MLP neurons of a small language model. Each row is named by its layer, matrix (gate and up: input weights; down: output weights) and neuron, and shows model dimensions 405-500. Each number is 500 + 25 x the weight over its row's rms, rounded and kept within 0 to 999. Numbers have three digits each. A neuron's up and down rows have the sign that makes its largest values positive.
A block is one neuron, or neurons of one layer that tend to fire together. After each block is what it responds to, as a language model described it from the Wikipedia text at the highest values.

L2.gate218:459499480491462484535505448485516470536518509466535477465501530479549513454516491508503514547483514506516468498547517545495462506485532514497514507529519490510517502539533460504462489462470532495522526528481499502480527504455555455505475479519489504517502524451493499493504499465485512479
L2.up218:502518490461500478524519476508509466537517527498520526484507537479484519491514499505502495511488515496530466505545518519512480544473519515492530545498516496521517539505564465541481521440459566526513482521484503475469496493498541436465534513545479507505502510453473490509532515458487512494
L2.down218:452492515512483503525508487510501494537506505482518532499509533508525501484510500512539511549466484506520482526499536491469472516473526470505545483503524495509525536508536480493494508454471579538509523547504490482512492490492489496501492494520501491507482492492455523516553514472503497464
L2.gate440:501453458516492501523489495497494474477483473531526494445486525504511498479459490552476501509504518504503477498484509497516512466483463495509500502467503454509542497517510533483478495495484564523474532560528482487498569511432508499495513527499513495520520504451500492523474511473485495478
L2.up440:491491546508469489479556476522509492494506462500546527493491498528508504505458563493499493477466499478507497512470533498529445494464456491490514500488526501548511534505534511497482474517527514495484482522536472487507523501447477500520525518492523504483518538444479472522484505509511473438
L2.down440:482569498509483490517476486509509531461499504504465507507521494490481513504516557469555510568516488548546500500557484515419518517496506496494528499520491562483481540504539471541491515487524476502531502502506530496470501483511508465496498524486502484510514418522492543510530478518505503486
L2.gate462:495509489482540511487530501500472531497532489485494515501477544458474491511495533465504496518503544459521521482545510512510480536519519505471504508449502488506522464473450489525513512492476505475540480523511508486511509499497526466512487519540504467492526535508487504477516530520483513551
L2.up462:530548467412525502526520487530506504528482484469493494498476524512484504510552531513507496504513522452532493481492501527535519500477493521481514525513482537531478521517470505521473495530484512524522474554495553511491532447505466519500456504519507503462480519514515483479480527508557481443
L2.down462:499480505488530540533511519523477469475520547492465497471484571475516506459515527500526513529517526481546496504477515477485450530463505494475495524547494529514531549510510506516510468495470488509517486489509521486481481433523468512522488463526518498521483498510491514468508532524504497470
L2.gate765:525477483512534481524511484518524492510550510479517517497506497486497479529511560470513496470506517529578468526475497474531487470546518480442470520489490494502542523514501531499546486520534504494506502502485484523520476502521510496457507484514531481463494513507505521473543535548517458528
L2.up765:506471490497464525490514525489509487486531510486502509517513487481487506529544514508503524518464540518520451476517497490493486532458536493557499494479549540511464518476503506516498514528428535487580478506494528515522530508523490519484480502467480462456445491522474502495512536551517469527
L2.down765:582475519538530510505500499483506476483552527481500498522527530489480504506535562484487504475490515480503492516488514500540513482527524477405483521437516472463526506478514534466537473525499524438498499484496520498481510497515499535474515483508480468500522512527491525520511508519506520504
Description: Split-word opening fragments

L3.gate349:521490482494473498486469483537482470479495547482492502545537468523513486480472508532510519454485527479483532509498471486512541520488506536509457535526499528524480515517516479479493486503486473493513473529476501508545524526500499530463511542547491487459511506502504467479477518402535549468
L3.up349:500515463527465521481488485542489504462503547463486516497503476531525485506543482511510530482484509466475520476502483493506519519479537517516478509511523481468470493502521473462510494527481468477503497552470517519542521519517504515496499543547504498451502488510491481499468484462509561440
L3.down349:484512493506447471480534542490489484503495444485511531504511468503490496481444507462494455491495472510470477503511506501458503457476454484517555540485529488517509487503503498494490520511519504578485487436486518491514495526476474500481501447460488521521508488478495502480520481509504476516
L3.gate414:517466465472511475551535526487501473517516549503511490496512540441548517492499499517495544528510562519529454517529500526495473497479534515503509544475499472515521491513541491471468491490494542520495528536475502490446488512476507431510486464480502499514489537507461491498442500533482483501
L3.up414:477474446477516461507550513474506459525478521453520490469516518462489514516502494529502480533536497525502463500519518516546490473481541487471530514513510508552493459524550471513501503469450572541525489540460518491469497517457523490465532488503495516536509531486468482507513482499517507482
L3.down414:491473522538512468517517479485526454492490477474508512501552540493506500493527516504552498570501500512543467528514523484500461489511518495524519523510509489531499499508523500504488490448477585523520534510505486481505473491491506494512470453493497492513510488500455499510519532491514482474
L3.gate459:511457474484508488492490518467511500494489511510465504481564506521487464519492501558494530526518486525467480540505469469479493498524505488520451507503487526482499545469515454479511499462499523480513500482540514504522474490466470494480477488482519496498540502479473518494460471503526510474
L3.up459:521502468493469451478494482491483501494496546510506451490526510545525435477452517525485510513514521468518494506513498480506504511537471502491438531501488523457477464447462517490500486503505477488514512505505497503515513476519520534501523543506524502484545526475497501446492500484501493474
L3.down459:503500515496514490482466464476531486529506425488493491509498481481498483521511495500520478537476509553483500514497484490471526467491484506523528491489493486506511557553489487489498520492464521512454474434536511514499494547484480482560466499488516517542486485511475514505497479543521573486
L3.gate1015:478493494474481484528490508540511475489510512488499546533493493565492474513500490559501479463511498487501482480491506476519489487535509497503518508513501493477473530454520485488500477508495549548521479533432485492516519486440482539519481541512493509511515481457482493456480514495521522476
L3.up1015:549481494476527504502495535516484486480487498502484489498508472515526533490508458524503535495480493504487498526547506476501513531464519556538469574510504498439452531481515517491493539496484487477471487458504507507499534470506512526482505462520498502502493491464525506500449554504491548484
L3.down1015:491473494504522468520486522487475509484485533479492510516454476552504513478473461543518518536499486466509463550462535487501535496486473472457492503523531443484515494474500488523511477520500567526476485459499520507508527497478488451494499531526484466534503509463456459498506493535460490491
Description: Romance name-start particles

L2.gate244:517484471481469480479549531492517490511534517512534515511510512467477531495499475530490510494508513478525512508541521527542486468517502479469487537491511484542520499492499488486489522534514550500487478501493549518489467515443512472502515511521532516497493490473487509486512546533501533510
L2.up244:507489493479512501474532495476495467541535540501534544515539526440479534531505484494508449507519485510521517486526542532510512485564512471481461532503506516566526506493521508480485524529488534497487504492463545531499476534448536504492520492544525509480468488476490529500510512492505496505
L2.down244:514467488513527491501527494507482435519510537484527500498511497516467500500517495477512477492509466489549478508540559497466491507481479473492490515520479526556537510502503508498523510503476531503526486488467500504479504486508475557510507511483516493518472455521485527481533548501496484505
L2.gate358:517496500529480496476485519492492539496489507501483502468481497445484514514502460464480543480470471483516506493487514518478544502467507526537423505479507488470474487510482486458508459520524443424490499515471505499462485529469483508550506478504481516482495486484496496497509447472520492497
L2.up358:499484473493429509465488490486501539473488477478444482487518470466498509541546532488508555501517454514476495486506496518470499515457514498502476494510496534487462497507501515465517482502486473497521471542501505532517483490486495535527495513484543528517549466488470480513484481498505522465
L2.down358:500472487570526496439474508487482500515487488491470476482513490488482495517533537491467506509505483465488477531473496514417499504460459492507436513489489533493511501501509499480480499510518455519490534519480508506518494502483495497518509526520521475525512443480474512477508502497508456469
L2.gate719:465503527488511470470477507494482505505503525539513524514511496496502492554505514561478486515508513460492481525508475530502482464487540444515502479447504518541498457466500515498487488540478506474479480554487503531498468498477492423518491519506448501533480484516454498534476488532520527506
L2.up719:483502503497499498498531501493525483484502456465502516522523459496501500528482510487488523487493517505518477524552503529449495518475560446505524471518492522551521492442513525499489508545506505502496530539492496504476478471527462482502495506508479481516495442514468528515504517508522471534
L2.down719:529461461536499524513526523501504478505505478474487485492510500515477500468492457468502501508430465527496506477489544455487511516472469531498500512544527490477516546520508476522537482468525495537531529473503488511497492515546489572505454495473532500495498495494524506437535543475472479513
L2.gate740:472479471486512505500519453479502484516504534523544521492497527535516479509507466555493479490495502451525498489479528500521495459556461457506490491511491468552548482476483541485514483476512534490471485508488501472466501554502486502521469501525514498526511535506514483501456461472472490484
L2.up740:496490460499535549527516465476537478505477515496537522540515510510505469510514486498487478492499523448525498506473540452498433475522473483509493501529505498550534499465492552511488483513514539484494527500484484469489510550497468479507500512503516472498503511514546451473453478483456500498
L2.down740:515498523512485484509484526522518525470485484456491512509519501464489513515511527443559509499509486518469507478520444501462498546446525519523490534489481558476455525513536464509464496489487485506506496521509503521469478460537508514512507503490483499485495428484454538507534562527521512534
Description: Short name-syllable fragments

L5.gate1003:531472519499480499456483482493495523520485485511521473504532481511490509508533471467501482534468472513468487465507521481505501441494517521464520479488491465523454510470528475460495517494509492532504526484516509496509529464521462483500483499438443497522508514531577505513551484528500528508
L5.up1003:489495473504498509530516500518521512529516495529504496464484545498471501547450500487483515506531507456498546499510514469489515526496504493520511473493525489456488467496521481512506499504510441492479513508475501511490455513511503496504490483553549504508551482519483530491537497536495487486
L5.down1003:480504538522525498500530475463535505487529487530499461438495470489549513517533539527492478503493490500558516524476462502492491529530518527518523529501499538494529539514506509469473487480518488533493517514468551469527511529520508490520494474521518506489473490510533446481498488489504493508
Description: Tournament "round" and word pieces

L5.gate480:460510477537521500527508537451501493558521512509502474471493531511533545514500518530503480516497535539479507513517504497490478528507461543531482509485511482463486520484513533500499484499490512556489502504484493497517553512485514442527487486502509495467479531501500487459529473534502497501
L5.up480:512505525505469470513521509451488491487514428508474514483479479510457489503482533489480537488481483504487485526492455522503485532534561492521523461459489491471534543505505512489458464522531511506526528529503478530488459530554540520532489513521489488539513477492444450488504465485491470471
L5.down480:509448460506513502492475507478453506538509543538530550529560475532465522536510512503478526479486495479515505504501473506464520522510521496526505508499491495467508494514480468510497516508490505498538500527471524499502513504515468539502554490491490510499532491526512527509515492483534514493
Description: Romance particle "de"

L5.gate168:480477469472503453486542506486502474511519561513540511507440550487554530486476516490514489507542494497500507489511492564490504466546476517442552495488473509521473507510538465456515524499483484502463517495491517494505474505504495520508458481520491510442494495512516561559451506522519516457
L5.up168:496480487487456466492544508497495484507506499532485481540521522509532509506496519500525511507538468496505546490514506549474496492520501500457519489490455504510512507507558502488474493538499513443480492485523515512473475494456537493504458500514551527477529505471506474479515510507490538579
L5.down168:497472518475530490513538454514491529500494529490526493505521545507495457496491512497511505502498558445508516457507505544479532492518515498539488489424470506518489514457457510477552474524463563487496506504474516464529493525503465482532501501503505490537549464490527494483521587509504506490
Description: Diffuse mid-phrase tokens

L3.gate172:473538454502487516537449547438510513536504503516519477467522507481507513533481525536490496496508473492532472448479472509495588475555487461533524476524511491501547500481464529506527496508489515474514498471496516446463468541480505500528510472532472472535529500539486477501496447465514511508
L3.up172:520530449518484489548458515461514522476513501474501503455540456516463556493486500515496502464531541454497481493490558483500496487527479488494480533522483534453536505479467476490531501496502478499493522487493507479486469480491496509507497521498507506547529494493486445466504488492476499444
L3.down172:511516475523525517486462468461494521510443543460526519459527510509510512521497524505528476450526509468540496498466484463418551496521498498544508493510513541463536534532469499469508515505456504490516523464514536467460440528525489513560542465507468540513505497525486472496500465509456493485
L3.gate175:484520453498473472526493530426509499515506500515523475503529484464499516515508483548495498487488505503502461503463502504501523476509476467501487516490522464506558489493497519510530502477521529506449488477505534475487431537485501470566541467510494515560523485510499473497461448479504493492
L3.up175:489531444494504482550517544455526537472523476486542490479521488484473507520517500499531528506509501495489465503490524494491501484520484479496504489515512496522548492489520517515561507519525530531448521477520568491477429526493476477521513467498491491538512487496495468485465456497486494504
L3.down175:493509460561521495491506464472499507494495512471527510460500504494499520527496508492540499438504512472516497507485541440439519455526500498522517511551520529500564511505485493478513497498482520509524545492525502480439434496551465532534502474521488513519497448507475487473516481487441458489
L3.gate279:560520461481491473499524510430509519513510525523544461453505517501475508502504511473499486505505512464532487491506513480517498495516470495511504499492514527520532521551521498492535559506529541510558521486525497525498494516497526507536509462517481481524494523521472509488493482486491452489
L3.up279:472511427516476491512497541433511473552502515532499489483537481507496522484506518483502516555493531481511516511485533513508505436470498475465481501518546473514537513488500505493513519535490535468479481483513497487498495539470496516528490469507502478540544483523510506470500459465509493481
L3.down279:503533460529485498515497454466474509488558522463531493502505487495470510534505526484495471487511491503527511493486512451460496449512481517498542490505539540489524474504499496490467533486516519477520541516515508499417478514532502496541465489470507535502486483546499507518507477486474504520
L3.gate656:546499465537471428526473494495478500438521464501496504483535497530518429534488513543502463498543497507489510509509476480491507468487507483510505535483506529486488510480486449497495481526520501486508477499520512479480485501497514523534505549492519503461562504483490506520540481475523537489
L3.up656:493538511520496483511473523494519503486512500482462512461522473499580480492498511520492537487507511505456475498449485474480500523488479512525518492533493502470497513501470527514499487507523493487511511511502521461475511504463457534511531500493489473515523517487485526442448471466532496453
L3.down656:508529480535537495490516498464462535487489491464481510481496435505538499523522509529551477472542519502483503470531472506451512489521498532504513519478482496462500523475512511499528512474513526530548521464487492479511479520527518522525484479525470513477475492495492524449521509491467516472
Description: Word pieces ending in i

L2.gate17:512518459510510478467502518526477502516488492494463504488506519499488541477497535514502455503482475524487500482501471526506481533515428502490452516500475460498561547552469460511502496476497478453521510495456498515526508508478520503509472513537500512540517506509478509513504502491490525514
L2.up17:509523492489520493490539498535510508438501516482480483506464505518447544481496495506517506497534494509567507510480515501476487532527520520485513491501472560521502488549507516461513489531539511479492508558454454517514520493530518465489450478513481467516503461527456474484506533535471492571
L2.down17:465533532499502505530505473492498513481533514531500494481505489484483486517490458476572495527528492489572521539497530477476517483521566477521558498516501547500482456469557554484484484527508528524481522511530481477488530508525512493519516471493505481470520488477506444483475519496496471535
L2.gate880:462517446542512525515483489497485474538511501532527488500491471477503487479533521488481476494483513465452512513462554576525537471494506558523477506493484516566510482511463526483473483500447499492465500525448480509456458511483494517510491504501572538499512488525488485546493461493494500471
L2.up880:501498504444515482586517464463512526512477479502543472507502464550523441511511508472528508469521522481506487526545561496504522496511466499526484505482524523530496482511508504522508452501488474529504492509464505454482489502533519534484515489514531497498500521569525560544466480483473487518
L2.down880:504486527478528495589480462472521514516525525492553513482522521531507477510480511504521508498473486532542510477548539441483468511510507484513545503473508521465535455524472502515516493511475509512505536508531535487435504504519463498524518530497526503470503522528537521522488491505499502526
L2.gate960:459454464531519509492503449477488497491531506490473530524493498502502496509492488492505493500499505474482511502557515522488474516524483482556487518489493481508500486511531508493512482478471486479472507503509525514485471524522462468477540508533514496480499541521529450524473494468506494483
L2.up960:454479507534491529484489495472499485459530477498473486516494461547442526510467474520526518503507521511498452528519483540488481533457481498551466544510481457468534469519502526499499523469491502508511505517472504534498515479529509497475521503494472493521515519524498457518497493527493504519
L2.down960:496500540485485495563479539513445507501500498501492465533498518454538491520507526480570511473499497499494511466485519468493524508522517519486523503472494526505456507480486484509507514527530460523533477476505479473499547498482501476522491507458503508517510472480500519505488491486511482498
L2.gate987:469489491530514543538499476507511516487533489525495468521527480468475486514505556485470521490504507464531515509485493546486497540520508494514517441497540527498502448497482514492433468482488516489488513458533486507508525505488499496485509487543533520501482502522497483517463511519488563487
L2.up987:504473488547515517520469532533515504522507481518458476537433499511491475488519468473519501515500501474524462507503561514490502516528478549547488465467492492486490544462495512486501466484509472478528507485472491471515521478490470535508499544507523490473534479495507449499478449494517544521
L2.down987:520500503505512477520492526524485497477486512495466511468486505491470499492507475474488490531496499519490491474516570481476493496498491524512519491491493428475533567486473504429528477492528487482501562534497538478467501452493444517523517488492512446456539493482501464499481510464505482568
Description: Nationality adjectives as modifiers

L2.gate226:518521478459514434491477575499467500499468490519531503529503440485463526488473512532450544473526491481474528496498463496512485491493498506499481557515458512489505490477488482494501483503501468501503495512528496488541485475495487452489496483431552477532520455523504469514499494541514534500
L2.up226:506478479476483516532550482519493480458511542537488473514477497501535506460484494485496562514485515472480514529524504487494482486462511549504530519489489477464448466490473501488530491477522490527491498484541481492515555473468492471553519446512499498512506505531526512508448481524431519497
L2.down226:497497475469484508485508508522506499475505503547525463488524485501546536486517503543495500484532510534516503534510459511502515493538528503483492537473487494481498506490471514497479529509507470479513520471515460501560486537495543487521498495502487509512461497498520489497489510552507479487
L2.gate689:493507462516498453547476547497492511511493540541478500509499488482506554438494493530509540506502481477472527519471505513500511535475502493505485541534498511490459505504504488458496510524521486464490495504504498506516515486515503462480479495515549458497521480495497480517515509541469512499
L2.up689:488527447509493462545495511474494502524486535513499485523491499481500555459469478505520537483506478484522542526470492490509497549513482486496489534525497503474505517511513512462480489560524484509477508482507500505520545469501465455486489441520489442488499503522497458508514469492477485535
L2.down689:487515469485497483503518471474457485499505507424530502479504501516494522526507494550513482494523443506522529509511450507491528498540506472471458534520499523504517513507503541488526470521497522515511554503491483470540537520534496463500508502498463499477471523477493496469503474519549495509
L2.gate754:474471470553483495524495504551482496516517562516490496527483474497520520453469491495496552469497503440462491501516510506483515488506498543516460544517505507444476497507490455510507493496510431461463504503479480470460524492508478451467475478515520493507521451519533478529512516491453508514
L2.up754:517477459514493490514493504549479472467498517493524504529481525531475531474490478488498569493510503472499498522484505504487485498469522508482494530528492491493501508529506497486535556489505462505467522501506497469510495485510488461497536503489542451533512484514479491501497497511478498550
L2.down754:508504509482477508506486500524499483487508473444552511474507494492512490525522489501465479487517496504534510499514496520510517460543534495518485504501533498520485506524495489503473535534482469527512510508499486474592497524512503483512506481502475519483481501469540518483495490499524483459
L2.gate986:487479490515493484511527527538509483494506512545478506530459540489492492442501519473505519498494522458486508526472492487508538454478513503475512539501527506456460473495489510474517460475473426462498503505515545483519501491489486497495586461489543501465488482483504481500507533543484559516
L2.up986:529442464496529498536491475552495476492479513520504504544448520459508498499488475526475504483502531470484500505476471508510511468501505498546448489489520502484489506460491487425494466555487485464481512548525492522502484488479485442494486461498453457490501474493514442455501462490496485509
L2.down986:490491474513494522567519458528518480463514542485509491544496517464528476485496467521472498490534485492533488499510474538527470454512520510503476521525511513486504537477452498431481509502443457446471511534512470518560511504460502484487512485458471505494515497489497438486462465502496472490
Description: Sports statistics terms

L3.gate92:475521490533487486479485520487479482492484515507497500464536474486480547501485481502505483517449546520479524502503543512491498475507452492504444530480483524484493494518520474445491500485461487516513513548477483546549505501524506506451499497509503495489534513490483458497520507492504514471
L3.up92:538503455510517459476469503505482492534517493516543506530489527545515496533479521463478482471504471515517482451514506543498502473497472500513507496498496478522517502497470526538507546496499553520473511449538472458504444493482497478516525519483486529512465514550506517483527479475510414518
L3.down92:469432481541494540499439500478499462514501501513503437508491509521474477505500497533548489488499467502491527492494532493491509547492506513529492480513503506500468496510477466509501501489501478519532492521529523510532523486532503527495486526456542531498493506532561506512521526500500459517
L3.gate823:506498540495533477501488487491517482494498527504466463487480501534528501521490497520474472441525483517459477505535519518490501517553458536538498558513473492456503509486475452493432496479513523488501479456519549514500467549500496478502442489527494522510546500499530491578489489477516497504
L3.up823:485474537491518467509484488522524479531523529489434486495446538556541466545464505508476464465520483503499470501544479538490496492556484545539505505536512482483539522498464469525493543486491544492500498500528544522493450520517476510502485500504506492481538501518508498511481472500504482509
L3.down823:527483566510476549500514502537484496509515522487452503450480524540490507518506474500536482465507471509490502525515497505491490521515544520502474506521481472501521516503466467513498497467514525508507522528523538457473471478495486481498484517492504484490495495481502522486469454475483463528
L3.gate828:535490472527510489461453519518475520493503457515491501458495504489504520502486492464458497515465459510514515495503568490464510505507456490500481513515480490486548511517518514501480466480535473558493514467511473469501463471521513527498504510461490524495546454480495507442559513512494483522
L3.up828:517491466494514542461481494568523481507503526501519489487504529525499489512478477484474507494498468515498459493506517515473564487540442512536520474494516485494504499540496497443488482486534485502462531496531505484498502520488545532478513520491496510464533481441481466476545498470470494527
L3.down828:472480495489518525487482526455530485535527522519503528572517515494478500517493496480494531516479509497569507501478535495453469453492479532530498527499504505513492487484463507518520550485503472496506493501486502523529464565488520492501502546522552540517503501486475524510502495549457513535
L3.gate834:466506506486517497482502531548506520494516458520480485473499490536493524564486495456497491541501484525534487458511540506499488509513488494553539486504530500527526518509498507497476493504529517498502476494497493485517492495480503553513490463515505550490479480476471488481566494506487457532
L3.up834:467469470522497513496480485539513520484516481491482505487463480489521404525497509496488479484487501521446482453502512506478502483487482547511511508475483513523536525480451502465475519501509485459500501453487513515514565511461523539464516498501478496503498511465486513517483501469524478563
L3.down834:472493472481508567509491481518519530513463489504516499528509473454512468497537506411526531486477529468498499461512538490473511512471498524504510485510520532557514517422492570477489541518491472510519513510518465518468524527496502465502510551513481552487438481483498531482482490468486502490
Description: Name fragments, nationality words

L3.gate4:492451501494474553473495418525514516514497530499497487481527511467498529475455447481452527527496499463513486492516532528473536519478495530532471483517527497466536479490512541422449506511482471468511479509506483507502541539490487525475500466465505494502503483479474462461442504544444540492
L3.up4:509522480454473493504511506512480465515510457501462521461491523441504499480463490453476507505514505529512475478493516487478507522469534506471533530521495465529490477503487525485493506503483467496478468465484489434496509532537526497504509457482535518528555511481520523491516473542498509469
L3.down4:511492497496480544487488451489536512538506484481525473498497501476496490541490494486508483509500475513488503490476474513521522511475464492509468496484462511513505493467472506513517523510486507464491521503478478529510535520530519464517522519502530495510524520477490490522461472513512476514
L3.gate493:531466495496515476492460478505478479468467535497491523513494480483526481447473493454485579510520490432501471506517509494477508510491494540518522526524500488428508488489523561493491497493495474487496499530492482474477497499491509502495495489468543541510508519516472506535463525530421475484
L3.up493:569494545514542451494470527481530492444511523503449532510467469436473501491432488490493514503516478477485488487504552506525468499453540552467530516504525502525529492491513536496513495481465463506523480522463522487465493481492481473522504481483557549487461520578510495533433497501480485508
L3.down493:499507487498501519514482527504493471494506454493537459479484486517501484515476505492458520488488488526492498511523494512499494490523488478569497479525493481511540486545518462531490499521516521536467494531504514504465488523533524531498521482473508527496497496497550562489486478520497466499
L3.gate572:533497464506484448458515503528492458495504529501486525477522501489544467495488488504498512508507512464487470529497434512515501493466528500501502533485502478483488473533520509508491502527480518472538501559504520478557517516510486479522491504511491489500488485522504519526482544514508499465
L3.up572:491478474477500492471537511535518491550473500484480563483486462501477474492524503445459502489526531482494475476507542464495486513496510472466505512488503470513533534512451481507534505484541485542451524535517544441496564446482501471493544483444536503544511507507488514486509485503483493544
L3.down572:503507507461509544485535479519480523507498517487545469484495517524484470518504511479495475522513468546526524501510563535516506525513511480508460515486533475502512514487503495520514476540514457478472454548474494494478560513482510513483494546513507529492528502521474503503477496507490480510
L3.gate916:526485516495473506524500511443515456442510486487462474494490467488498495464466449518505518531530491478468492519509474512470481543524517499452551512501536480481519493480461526514495497515567487511558476456553556510495524516504501512515494526472495544509502515550496520528505493517461513517
L3.up916:463496508503460491543531518447507495511504517518491504479470567491526481472521504474512514511496523484526494521498522515526504468472487505496526532501493458506499481486488477508493535477489497511519492537514475530512481490532514498549555516465532479541535496551518553545488479509495481494
L3.down916:486508515486489459463504530510485472452494480488507506475547452503497499508459482493524509481478509515501556471515511494487488480496483484451487489496450479491485472528505508461486493509536514490526496510489546506542553495498505512485460488473501551471493498470483512517529474493514476478
Description: Sports table structure tokens